config.toml
hidden_size = 320
num_attention_heads = 5
hidden_act = "swiglu"
norm = "rmsnorm"
norm_place = "pre"
tie_word_embeddings = false
init_std_up = 0.0323
weight_decay = 0.0099
max_seq_len = 1024
MLP neurons of a small language model. Each row is named by its layer, matrix (gate and up: input weights) and neuron, and shows model dimensions 112-239. Each number is 500 + 25 x the weight over its row's rms, rounded and kept within 0 to 999. Numbers have three digits each. A neuron's up and down rows have the sign that makes its largest values positive.
Before each neuron's rows, "fires in" lists the words (lower case) most often at its 100 highest values on Wikipedia text that the model never trained on; "fires after" lists the tokens most often just before its 100 highest values on Wikipedia text that the model never trained on.

fires in: "of", "in", "following", "first", "time", "last"
fires after: " the", " most", " end", " part", " for"
L4.gate622:511496459450499474475438502507509476504528497543469510483456540481434445501447480494523534524507509524520545494492472500485547500496484490483483522527508478499516522494546510501489527516510457528492501503490439469542492476500488481523510538504504501503571462496514495517520474470507519479493510498492502485491509490537505526512466518485541474495532497481514475486531472524508510473504
L4.up622:520531468479527481466481494502522480490496470522429480473498483504506520475458472542518519503513475490516573520452488588514489519497493539501533503536488522457512507478520516513489480523513513508465511482491509519519478527478511492482560495508508513564492512502532485514535513445503495461501541528526489499516507486505498533519467481494486470478501534500509527433432495530532504503503

fires in: "following", "same", "this", "these", "next", "surrounding"
fires after: " the", "\n", " The", "The", " With"
L4.gate253:461505484492501506493525476540536499537481514535475492511497500477505487484475483529488516499498469495518502513505489484488517533511530458518428486524508476478516494529490542476527461509493485493502507542489482502497449490482500517478507496478544485526499510524508499519513508498533534523509479490490452478521441467492506472517489505523542471520556490517466533535499526524470507579490
L4.up253:508566505508487523488508487504533500489491563497501461530508507531485531503478496553499577516494493471501508474495501479470455510489525448444497518512504515552491534483485512481539456491524492489504501507496501486509483512490499509452514513538520508498513468509538494503503485478513509489493540455484475487513507483486473532494494462492515488500517509497504482484504525575511487514486

fires in: "0"
fires after: " |"
L2.gate326:528529492499483474475497503534491537500458527500511451470509518499501506497504441484509489507505507527510484474547498472490549476474512496548511501516503523505502471500477467532571472499491555470492513534508517540481537488505510507490494519524514492517505497517465514434591519492478528468495492482451491491515533455531469455496509518501487516516476458450479494532507517479505531510466
L2.up326:475508462486521493504504485494493523500496513510470485541539472495525471506521455484528490523552497504451500505516518502502525483460522523498520514433528535508445511488475450490527475534504525444476466531509463506459471533504501524473476506531484480560517499510485486479547508503516459533484521528505520496521490463509483478468469411517519479490454485473530520496523523501502481498523

fires in: "was", "as", "served", "took", "acting"
fires after: " He", " he", " and", " served"
L11.gate410:468481488453488506497494506464544506492509552490562543514474510505524503544504509480519482477518529520479516510520435488496530477533498513528484474529473510476498530450475496477508486511486509496537480456489437487493486521491517502493545511519495543530513491509475519487489442461465532493479478537539509498488501476510506540478463523487493487523521520532531495488465504482520482456487
L11.up410:538508469508481481509463499487517491478469474493494506469463469517522516474495462486476502528547466523483489539509474512513505532429508499512520516482501518531507506509505540523454523484497526485525520517483480488434471522537534479523497490492571505487504450502518494498529510449474448519482559509510516513499508529488487509518470518473510483509527475510478483492467466463509483487497

fires in: "april", "january", "september", "march", "may", "november"
fires after: " |", " on", " Released:", "On", "|", " On"
L14.gate697:489502507472526526479473476446493541506503482498522487493528500479461501467541533569538486480511440529550464511502528552500532498511486530510501483486453512512517459500505507453514493519514472519480483489486522491548520448547434522483491520500482505520496462535494500478487492463502521439552517532533518527508486440465479527530491479472489535511491485502490510500482504545502489514537
L14.up697:502471521494515481487515452475517516496501502504514516480553532508452510501523453499514521490489504479504472541496487486504461512494537498499491501490541536500488514496489496532499505553475503521510501532480507492534499477525443499505487477498478525532491518517497487482473458494500499478501532509532475498515517458477545517484486460473485492511502492529533481482488534515463459440557

fires in: "and", "also", "as", "or", "to"
fires after: " and", ")", " well", " but", ","
L7.gate619:503513483472494514503484545498498499474493474487481485489553482514538491491514470481499480524466549512483510485523466504465486479492489506477507519492482477496541463503505502490503523493511510495485518476489454539466460492498522498523504493500462542522488497484565532509494549490530505467503467508491501482501507523496503523513526544492506492523487471512493445522477524497510523446490
L7.up619:529513461513454545470471542543473505501481521508494515489499511474501495467492475537493517501513514501519474494516495498472500497534527463483483511487492508470498490475490523520493481518493477519502504498496463494523501533468509491474510477511480493504533513424536487475475477538475477486485503463530471480479504493488486475505518469511493536503463540481510516460477471481492554502492

fires in: "of", "at", "addition", "in", "from"
fires after: " University", " in", " In"
L4.gate639:532512492464495476472462533474519507479522485511494484489469512537498508491492473538472533481483463463482524443517522513473506481521500500501455524519502476475449500509467490539501497498497508529504475499463531519477495473461526483497498477541523508543512532516447475524480477473472482533470509520502517504530505528508470454469488554493503499455532515531496483472463466472535495495471
L4.up639:462477503469495512522457473523503504505458540482446524462486516468487503517492537526464518540526513518495465452531526488490491514495490455480497526495555526509492526493498498449461501504509499521512489472475439502496504482496491526499532482559491463487522516477513484524513524509502518527500467575515506532534462517470501455498487450495486497517530484481490457549503463449491440552473

fires in: "a", "well", "an"
fires after: " as", " like", " are", " not", " As", " is"
L4.gate322:532491508505516544531518499445432507495475485536508486535538511482510507508491497494546439509508495497531487499564526506511495503514529494457517516510492504488482484511487442492480506497567511489497503561494500518483475490482539525483484534483470480503463476489536472503513461495540452547490522511500505530484504494460476541494501512494533469473541498479480474474526516494515497479520
L4.up322:532483458514541490552488498536535496501461499504475505505481494490533449503469511497506491490496465501501444524479528490481462547539516482501501528496518523517507483497493513516528479501540491476485503447502506517513447491492507502455508503517483508518460478517489495508471489482510511568509494488473543517507550523468464518502505520468478482545531497462475548534479493518515520476553

fires in: "the", "a", "of", "by", "born", "an"
fires after: "\n", " is", " directed", " was", "-"
L7.gate743:486515500486517470509459528451509497527539499492517561507521512488501499518506462546471459523508516476490471520498522499475500510540529499468472507519473478517497548530530525501517505507487460495492464512504503495478529530513480518507498529502480448482526540506535481489491471485515479463472514515479505465516501472513524470484494495513560520492524492487505501502492531536507502526523
L7.up743:511513553516497535495572482490504478484528463474536489500522443469537494500455511502528533509484484472479533488510481504497519472526484497513492526467531477495493529493481538495473531489484494519502467530500458503510554487527509508480508494494540491460540503540519514474510518537485517496484500482525499496517463470496571488510515522495533539461450501493490532510524528489525500501516

fires in: "june", "april", "may", "august", "july", "september"
fires after: " in", " In", "In", " as", "-", " |"
L5.gate528:450487482520499519503529552495510515471491493504520526509542479458481475486507499529529488542514523501469487540534494531483487500505528508504465470496515566507490534502504485503506489506506475477534498455503441459511506468488500518532487480493509509496526507513503486509491483446473472502496475478511460444530502513510524520485520446521509509488529520471500445442520441443530477473502
L5.up528:492496493500483483496506511469520547539494506509518495550513536475511516486500512493537512527488492524442502485511529506496508512510510478479491477536501519502465474508517497481490499475501553521507535515548498532537537544505516460500482495484526502518501512540523509493537492515510495495504499512481483495522528529487465472491512473566469512502515498501464492532532505486523474510534

fires in: "8", "9", "7", "978", "6"
fires after: " |", " ISBN", ":"
L9.gate240:518513511519504563485512442465504488515491425503510476496523526494473521519541589525473500495488551477513482486503504498499503500429456555536497525503495506472494540528520510456564519502518472525461474523498482521505498471496498475503511470512536462500501546505486460493519482486483502533544555492498474532488471545491553488529495479490522470470491492515501452492496490493450469528479
L9.up240:515490458503528523492507476502543480463480541474518477468511540486506504498464529523475514454500537508502511441490492523492516476464481484507487514478546484487493532508488492486493495543527500502479520430517505491500498487512500498501524515511499511484435471472480451492482476471479501538531491477530495486497537546506449501550498512504488515499499547471482495472498531509487467531517

fires in: "1", "2", "3"
fires after: " |", "|", " 1–1;"
L11.gate408:462499485495491550483512492476496563505511458526492533510523489490487495499506506494532496523509519469453514515497447540485484458461505516505481500443477510450498518522478509493521496528516500514492537464503492481469519455493484475496507519576501513501506503501484494498498486513530532535490532538490467530540518518479500456526472489478490465495504474481513495518539458476509509515525
L11.up408:484478526526491509487473500498514502489510476485533529481464530477452459476495510487535456479533477488492535483515461496534486492483487476513491511448546482481496489522515526495519502519516497499474517483468505511528505494496461485495555579528502504504493519455510504467517515487502517498518539508489497495546519554490529474501493479500477512509493472548495541489527502518499525580526

fires in: "april", "january", "march", "may", "october", "july"
fires after: " on", " On", "On", " |", " Released:"
L14.gate632:464488525523533542501557445481514491508482448489474506489512541497441512489493507541491457461513528494496484500472555507528494513507522491518542516476461503482498500502530430574482479535492458450555526528531506494507508479486468502477520512495495483493518518488506495479513439535478511499525488491509478518516483495475485501460501489501539489459492476504501486509495506518526512457475
L14.up632:494518515492497492501498480491469480428464534519523529494552468492462513502482523505525532478490485467468474495520553518496476463472512485484516515488462469517551506499505506512484501497537468526467532500526499477514496533487461495469484485481501502492545502484462478510497490482504475463481475511544526505483513485482460459496497485511515486478487462506495516497541496536475525509527

fires in: "of", "same", "that", "to", "following", "next"
fires after: " the", " end", " addition", " The", "On"
L4.gate678:465545514506434470533498486543481516488464482478538484490445488517488494461492492498484505509500508531485536526491523490502516476511504484477489529483473521515515483517489540537524535487508498474529539516504454470489474496475512514504498481489460505529516527472520500533495468487482486521519499552499475501490451428479505509518519532533475508501539487488477514544546494531493463462484
L4.up678:492468538520512438506479491454522513518547502475527532503499505515494509549481481500526541505476506462530541475467553530515525496536481512496502514512501457485502510489541490493515527519492534544512498508495481478472482517471465477468508503487507515491512492471532468516518482501534463503457512475496434487541491465495493504515474506516548472480465544509487497482507502511541524478484

fires in: "a", "an"
fires after: " as", ",", "\",", "y,"
L4.gate617:553484496526477525481510496508462494491449519493473477546466530512492499504514483466474516497511530518508497507476476509479507487489458520492476535518485488508557491467513473499531490518453483470499511485514500458507532487486461553506477537454491479508542536476523488500528515465472518540497470495504538539470492543532475499480506528513520448492491488512508513529510500535481497530528
L4.up617:496525491477495494488489484527478483467484516484522450506512497501484514499431507504486506509490503511558469467535479486468511533527542540492481468487462500492541509488511508467523479557453473475472514470490460516536493517502494557531465500509476454505526496493496454497546464509544491538515466528529486533482497523504493553482506464495487512550483513458521528536491482485499491507531

fires in: "of", "october", "early", "summer", "november", "june"
fires after: " in", " the", "In", " Released:", " summer", " In"
L4.gate760:491527509510476555474493506486513510488479504532544493519490503510488456475505487522519554475489475489504465513459512518495499516478508529493480472539488470491484483552556506505511528509502493485466493474472494529517489509516498493514592505514526448529465518481463515535495530456507501506449488528501524491520534465552512481500513558487482493474536487493494492534516529515517480482531
L4.up760:517530497531488517470514472532519551536507499536498496482494507512528477479456452492500509489470465532465520511481503530499473496498528513466550495514461531495531526472505502495490454492470502490488496501506488533492515502466523481467542504496511563506484496567487494500510494485497485518479475508513498456518535526485499530510507447494500503496505510513491492518523508500515497482475

fires in: "united", "s", "states", "us", "iraqi"
fires after: " the", " United", " Iraq"
L5.gate621:498504481469456524526468484498489505519507492509493463531516513467529475483471522477517441533472506514488511508517459499499522466504498518534481494552483472516479512508504487538520519523512540526545488480515514501496448505483492506511513502469533488491535498494480483454549497525484537504489534462507517500495550536493496487510483496526512517515501485455486528467488522496512484472509
L5.up621:532517474494492550520503483487467510470500503501499512517476514483462498473481485525452490494497520500491493478543495512512518528534518503507490503504501527536493526484562519504488499503494460493501483500517573543524522502562535473474434492485521508533519547527497489489493484482504498511533471519524451486549486468480509507523463547503452523498500497502518463537440503514515489515472

fires in: "first", "of", "following", "only"
fires after: " the", " The", "The"
L4.gate349:504553461475467522493498476549454492517501484555522471518476526516520499478511510520505494533510547475518521514504468478495498504474483485497503492515509470554492528514517507485529509483508519516551541504542490465494498536468454487483519539462542496470500492490492466510481490524497525501470518504539513453454454504492510497549503510521498519520516467541472541522479549508495466546509
L4.up349:463493495540482516463481487497490519515507518517491527498460507461504484471505475507473524545508459492548502494523546508484506514489514505492509485548509453518520524504513498538486534450490495474520455515520468481482466525540472508468531505490507527511507499482493487503503494532518494515487482480485468473497536550508501496516535500533530499457474459536459544542511511527506480524537

fires in: "first", "largest", "top", "fourth"
fires after: " the"
L2.gate452:517504483464491481484485481503492452516475518469523454517464500515525513515543488490534523518476535509496494553498481502498531438483510536519506530499494470545489443549526431480504448471485513467498471488503498550499497498513501507506508493481518504537519533507485510433518517504515492457510479498515529495539472496512509514488480483513548487529522481505514497464527520500469515529501
L2.up452:490538506472480509483483458479492476470495493502498481555499483463502523489517520461506484493527456494519533522520494476556512478464537546530482526501510492536514506482504519519502510507507501495546503526520511519492482488557502475501518513461525508510541542455486498531497494497479521509517480511483500499499474476529519530556523493521559475542524548515526543515532511501492509534489

fires in: "as", "be", "been", "being", "also", "then"
fires after: " was", " served", " to", " has", " had", " regarded"
L5.gate453:533487465516492496516492528499485539484489523500499505524489507489477505506468483446480512473457489514471494523510484505458483491519500509509500552544530523522517511555516495505506518502424498496513510513480491564537488511465498517520494548493499497544467463510505519526504495490542517449475473494506521528485517537537469479500477553489472514474463526527499469510473508521514512494502
L5.up453:508521505537482453516506495458528519528507523526482508492515497479494510512511550561519474479532511462487494499481476528507486496492476467499519517509486500512496484516488519466466479495519518480465521479557494521550511435473519474486516531513535543555480488497496495510447534517524491500461507526511500461480448500528500456494489505471446494459486511490478423509506476455483481450519

fires in: "of", "number", "than"
fires after: " a", " one", " more", " some", " several", " total"
L9.gate636:525534536514494461466492506527534493519487501506512512504517480478555513495501545481514535524487526484496484474490502469508513477509499516539451565541505471467527496487510505514485450500463455485506539525480518480473502508495494486486487500510523473523507485507509519498476513508475493543514523494490481489540561468547474541484477456501527470539547545523475499510505499492527495504497
L9.up636:461531495499523465478464485473485514509508503452516488515500498518529499526468459444553496476497458507480480495514535505502507525503530514507505515531508505448525483455489496507506473466510476504456513510522497482520481511534464504490508511547479478491484487501480495498500473512528479544514550503469506467493515472512476468524515491505520483513514515469502508482520494443548498464482

fires in: "the"
fires after: "\n", " of", ".", "At"
L7.gate361:518503477484505474492542521500526460510478465512484448505521516510484468504544456535464497517493517528466486505485497492463562500516482478485496480537508469492512479467499511506500497494457478503525502518506452471532541540472543459494443493492499472554481497460470521461468483524535483473505472500515506476520522478531521467485491529489502485478525523502505464482455496513511499494497
L7.up361:533506488496494497467533479530501474525557507501516540489510500502475515554517519506517491531446471540504545499463476539503488546536492513501470524504486465465512482459529452522488509467501496448497473480515469501502514532463461460476511472520504499493488506518544490495475486500486514492493485482465502531453521514505525462502509474511509519473521506489472493492473506464473486514514

fires in: "a", "an", "as"
fires after: " as", " was", " and", " also"
L7.gate753:494531498462461506480438512516498472513465532487522474512477545492561514468548500498511463520518490515466556519536511464499500521506488507500487515509560496524519517493490480518483513519503530469521517544507487483519491503552492505530518470519465513494482515515500508498517474508489493490484528500528507463499511527520543459541515515464515520483530508544515511528492454531489479499526
L7.up753:505515553508469536516509503511488491516519524477519481483491492519502513477445489476551499568505467487496507518489494487532488475523475524498470509518501480455419537503474487508496485501521489483533472497542495476480465491503490491529499493460534495471549483477500518448507502462478517494497455522485490507495514499489462456485538535478481555484492481512476546505483491520494522478505

fires in: "3", "32", "34"
fires after: " |", "|", ":"
L2.gate55:556467548485473547469500468515489517506457496511527489526499492556528507495483486495518482484481474519493525495494498523470540508496461539497507506542496541471476487450515498463470491527518482482501484502483511502514518463530512472521539526496516505505475489524478462517472509463538480478536464518471520501449494523511480467485497481511508481496486511524482505525512484524487565508441
L2.up55:547474514486513521460477487521506470485487514486534461543514505501512528552493483483513473504456507501505541508520531478548490477491557484527446499521514532545463475452486494455473545515468505464500467505500498547498472486494518487501471549513500476537481473515513478506509482467543500479478510506469503500498552507535519520469527458495500454515517490488488465476539476471485508486527

fires in: "was", "been", "also", "as"
fires after: " He", " he", " and", " was", " served"
L12.gate65:515500518491495509505488468469539484532472489491481477504445515476548538497487474473478468466510469505486502485478491491508489496515537504542539511504476487440507481548508487509491510505489504483483516501506443510441526504529505469545503505479540471494486487534481536485514528519484498527499494486543511521489533509509515480512475521504454509510545525529491445520507483453477523465493
L12.up65:511496537480472453494470505485465494510467521493476475552547503496507494505545516483436481510482514498511520465473443520521518484545458532504516483473543512554563468502511521523493513504507511501489468481426536551485481490514508492488493521490453543560497508477483506492480485480485482501524510502502564473454517496482500465513493476527513499479486478528540486494504500433516485501489

fires in: "it", "company", "site", "film", "place", "station"
fires after: " the", " The", "The"
L5.gate319:506491519509517515538535452520491496521484521519482443494468502473515504477502480512494569526532494495505478544495495482535515549437465533516464514546525539512462459526480498508498540507532488457528517488477502486485479553455489506484477488489499485526534506495496495461492485544527545476521504525522472451510517512499480497472507450529466534504478454520533512467484500514471510460486
L5.up319:484506516485495536503480497499494481470496540467482525441424512512526511496518488456492503466451517487486503492476460484521569479506542519482511487480492538491516475522515527503517489489489510467523467520494544463490480477505474537490480496477563473510475516464473451470476494545544521501532481488468467532475474482542512486536487528522499498517490484498491583505530476527511471482497

fires in: "a", "as", "part", "they", "it", "one"
fires after: " as", " the", " was", " As"
L4.gate647:479481493482521528493480490492492471532488528441531526553505457504528485474506485468495505492466493554535483522498459476499493499488462504510487493526481523507499484490511546498496545513496523504516518489523467498485483514492481459495485496476487503486532543471510465492504511476470488466487511463545515496496486512476465472557496512489519481492568471511464526490514480541448523482517
L4.up647:488475511484488463456477505515491517523480537515475525511471481479510467530529515463504539502553488538531567460518524502518481587485526479483439481498529498467507483506522463489496497515459500498484499504487502445504483512513469510506504506519498483480488508427511508499500518454521507526475483438492486496490489466493516459502507539557533534517538528550501511457498458501494536484508

fires in: "a", "an", "n", "one", "american"
fires after: " is", " was", " an", "\n", " becomes"
L4.gate692:485513490496483478531504533481491533491473482499489510497535499456526510503444455496497486517478506482523512477465510467457501571484511531468463514483489506534501495556507455516488477509457485530499532503477490484486469532480499505487479531460488523544432494480493542511515509547462544462480498501495520498513468505484507506503501469498535515498501493523533518501440462550516501482471
L4.up692:537521533520482487504497515505470493478485560486528523486495555534522513492476456511466523450498512505523491511566542515507527543565487485495491467476473461486519446498494498535515491475466476495509507514468520495478496501505500487499445499484529458470502537460501473515533533513509512528505503466543544451522491507514508476518527529530482483489488542533508501489498470495509488515485

fires in: "march", "april", "january", "december", "september", "august"
fires after: " on", " On", "On", " |", " (born"
L9.gate322:507477519477486530491540509542501511453523482507472523449529525561468529507525534487490513453485519503521477479485533529495472517473468561533493490495512446497538506513523539522512528534471458468518495467510506499483453498508512489522494484515520508490519532524483554493467456497467486516478438473531526496527471433456487479466488508493524493509494561484555496532489531516514530445500
L9.up322:470479491495488513528484512511473526519507483512515477481505537460452494496504523473549528537518513473511522525507522467504493517490479517517531525473519454489490545457507513482480527521514490453507470478487509492504497484500483482536435490544506477496566560519474469521470479550469473498544468470527487514548474514534519526506512548505501508476504480518505453491501478481485467474517

fires in: "a", "to", "of", "still", "only"
fires after: " was", " as", " age", " is", " seems", " he"
L5.gate52:523467461512485502535472465451487520546480494481456488483436459485510506550478491493492542490506490482480506453441490506497481496477543484547508491484501489486493453540496502497494494513442499494537476523512497482495488514496466481522415463466468471513467498503534467526492549536531469549464514493497503507512495515470473529550518539543519481497531534516486510513498494491495517470474
L5.up52:502528520468518498539484496497528465491450563528463455478505509482476486517463479498538506498515482494527533535500505511509498502474486505496491539503498548465510510510493569533509535524442517509502474487499506501498446517516483479477512494518506464510500474471456538441488481523536552504471474512493513476527454497529550531560501505494488530491508497475481476507530486493512513483513

fires in: "the", "and", "a", "as", "while", "in"
fires after: " and", ",", "s,", ";", "),"
L7.gate374:483517517483501519526484552462515492479493520496510529501526512450527446479496478505482491487471518527469488509496526527505453463495486522515542506536482496523513441492530528526463491475506511512560526499545476506483520478514486491470448506489483520544511461496535497494478505531498503465480495494504492541512484521529496468508541483500476523450493479517481481495468474512501546490539
L7.up374:505513480529494529488498549492472462510517494509510556474533492509514500472459492473503515513452503528499505511540475499480503492501493495512465502528460479486505491470525532529483495521491471483503515490516431531476509482463527486451525474482480526494518491451535503503540518508490522488510482438538481517493494480515481542533495473463491466501516471512540492482541466524498477516479

fires in: "united", "all", "north", "past"
fires after: " the", " of"
L10.gate683:513523433520479492488489466474523485505485481481514531500486494513493496489484477515485483492458455467499519503510447534516454486560523519510481462529506460529524526493545479524488493523489483534514503480523516549515504506454534503534480521502472513542487513477510484454515477506504513537459476475535521523533519508512470480526503560466538513477535534514463524522465541515541495520522
L10.up683:482487485514490496471485447512514442538545498477506491447494506491514487475460472484501490520489533560502545503463472523514472489510495504494511488528508504506516517521528488492513538504507518508509540478534544522509506533499531497520463459501487495528517548469447526496461497475499468540536511496497471505506557527449503457455498529501506519476510450490537564521493481494511509501533

fires in: "one", "list", "of", "in", "on", "an"
fires after: " was", " is", " one", " were", " are"
L4.gate86:539496493517492529535465535504511505495479492544508470515500530475493470486521467491506518519493499464483490479539490503497498481547484477502475525483512516526499493477469510525471486502446461534566501512513458509488500467520470549538467484511484493497504500497483487534501476498499465482484489526513481519454486514465487440498487530496487461467490456496517508498474527522478483484485
L4.up86:502476456507464527528499514510525510464460456474495484519475482533531496523494511493499543489515519443497524479518544500514484519434509515508518477466508504527476464489511464470517499479508497517496487513501453476534454547528454495512454519543484510504469491496473496509500427504488480493513470471482499514539480537471509461501496502491460506473505510518511486485501497451506487496500

fires in: "the", "of", "first"
fires after: " of", " one", " the", " list", " among", " were"
L7.gate127:526457518517483496514474493502457515495446525520487482565501463516522500502532520503545477512488486492512451477564532549483493475502476485520483502531536483509475466491505491485527478447510498495503488519479462490448543528540437478474481490470510514519522491513514506481510519512494496516493496461491527447503490486483449440506528501452466486515484532484497525469506490497456491474483
L7.up127:519500563495495510484532533490470510528492477495464492525534477500517486507524493480530482521521504534488492501522533512507501513513521494509528558504445530468479488489511480514480478460524489495517526497535517532515543481487502485486487514499482529507530486497527503474472491505483492550482451446488512488490508497505503443493551533482497477513508511528539513463510515511487523499499

fires in: "states", "us", "s", "state"
fires after: " United", " the", " to", " and"
L10.gate7:522496545437486520500494475475497525498523514556513510482507519482469494481489505527498483528516494527440460469505483478503478504476498565512493477544514501511472495479523509520520495472505528472479512541493516494494516550490460514539497469515474530474518509464499505533486488542509551510498505499500532514520515465513529493492478557478496486480491506554496474525512507546518514456460
L10.up7:505547498476472501505496519469504495480487535482517497508504532506497480476462477472528527526474489513505447488511461506514466505495469539525520508482458562566454486526509514478539493526485482492435499513533503443527479493527461524513463486489483505524476538494509534476489489496541519501527488506498500517503493443532471496479481492486466531469522466530481508489496510551512527482483

fires in: "2", "4", "3", "round", "5"
fires after: " |", " -", " a"
L10.gate745:505536515492503504477484473525459538475546510481496484503475524465515510494495469507554495545471525482493481490470516459498554506475507487507436470523544543534488473539505545481506540485455516496531458469521469495508482531487506462493506491461525502531488493453503504510534493497497479546512504494492499530488554468512522533529485497507522534491503514533464474516501486454514497497509
L10.up745:511550515534473440483517543472538522509505487516529531487482479497496423517505506471477486508502514459494468511508520502530538497498458469523488464524521460472490447469502497505468480519441514488521515496512456504499535476513470488533503543486504491514516452511474535499542477481514470516504492469514507517535512485469522490459507490518504470539504477537468513514502478462518495497487

fires in: "second", "united", "two", "one", "third", "fourth"
fires after: " the", " h", " The", " sub"
L10.gate626:481486504518486483472472455489486471492502532505510519528488489537500499491496488521520502505505542472519498487503482539524487529524499510522474477494504476477496482532497486486486528522557514513459523505568507490463522483468474553488522508489526501501467500484476515482490509475504524495488458502494554515516475537484540476513537530497489518495528539495529492578528490525501453512542
L10.up626:529473477458514479506487469508523557478521517513528530537490496521561455510466500510492526523531541486510524528477516470505489505453521529492492494511466514493471462498477505492489486517498512473481481526548484544498457459527501520481542497552503509516516515458524504514495485469519480529495498503488488507478508505505494515530511519493480567479489501448506522555526533465505487530521

fires in: "a", "in", "on", "under", "of"
fires after: " was", " as", " been", " also", " remained"
L7.gate314:479524503474470449493483520492514503527525487516499518511456504472533495500533480501520462493517477508518503448518527496531528514486485503501511536503501482481451497515540481485484537520479476513499494496510512519557478513501473509500467509540516472492500513487518510509551462489509493447509511507481521498487538478508501510526490508458494507480530507539510502502523469515547491471486
L7.up314:485540463504486529462506500512485492513514495500439459504476463507512544515526537471534501497516474458511528504509472461505497498534487515498503509484460512510455523500492499472483496545503485523461474394527515506501539479498475540513501560483517455469512474485525463526455444535523490520493491552469461484490557453478507529525494486516447552502510470494521484487478486480483492492520

fires in: "well", "addition", "part", "order", "question", "to"
fires after: " in", " as", " In", " on"
L4.gate262:521505499536491502464461491514496511466515478467472551508479536440486495480475534509487538543496512503506502464489478522529487502494511446502539522474481491487472517487484471506492480539498494478484509506496519489542469466511514453480489507494473488515482577532495516512536537490516451492486534509512522512504475502459511539511503477514536476490536468456499467508496492466483522504456
L4.up262:513484551503528538475492469511507495464456559482500520504432503527465477509495535506493474524491524519489492460459475490486526516536545509510521499476529492483504472420483476515476474467483466488485494505487463498486482546537468536494481466543488491534466564491480503526492539538492508517478470490463487527482487473506497463494514499466498449454472528529471506478489461511506488471498

fires in: "the", "s", "which", "three", "oirats", "two"
fires after: " of", " the", " all", "ir", " All", " among"
L8.gate614:512524540509479502487482543509518486468464509455489520490524450503514512469481493499512493500505479485506480512563476527494520531504509479516515558548496511498475529510504494516512488479500493452512494538522475524465501546474485521554511498559537506480535542545517513485537462488517511497466481507494496441506523458481473506533494529463494471460502523508506548514497489523479542520488
L8.up614:537467518460485499503509485518528537491532488481448508490509514536521462492535509472507503518489485512539502505509442485480512492447546505480489529449514500527536515495528480510477486468481484503490464540490492477506502532528548525504489501491517495479457470485497503501557516492454485510524530489455490511462501504474442487445487446491498452488528465566496487484527528507495499529507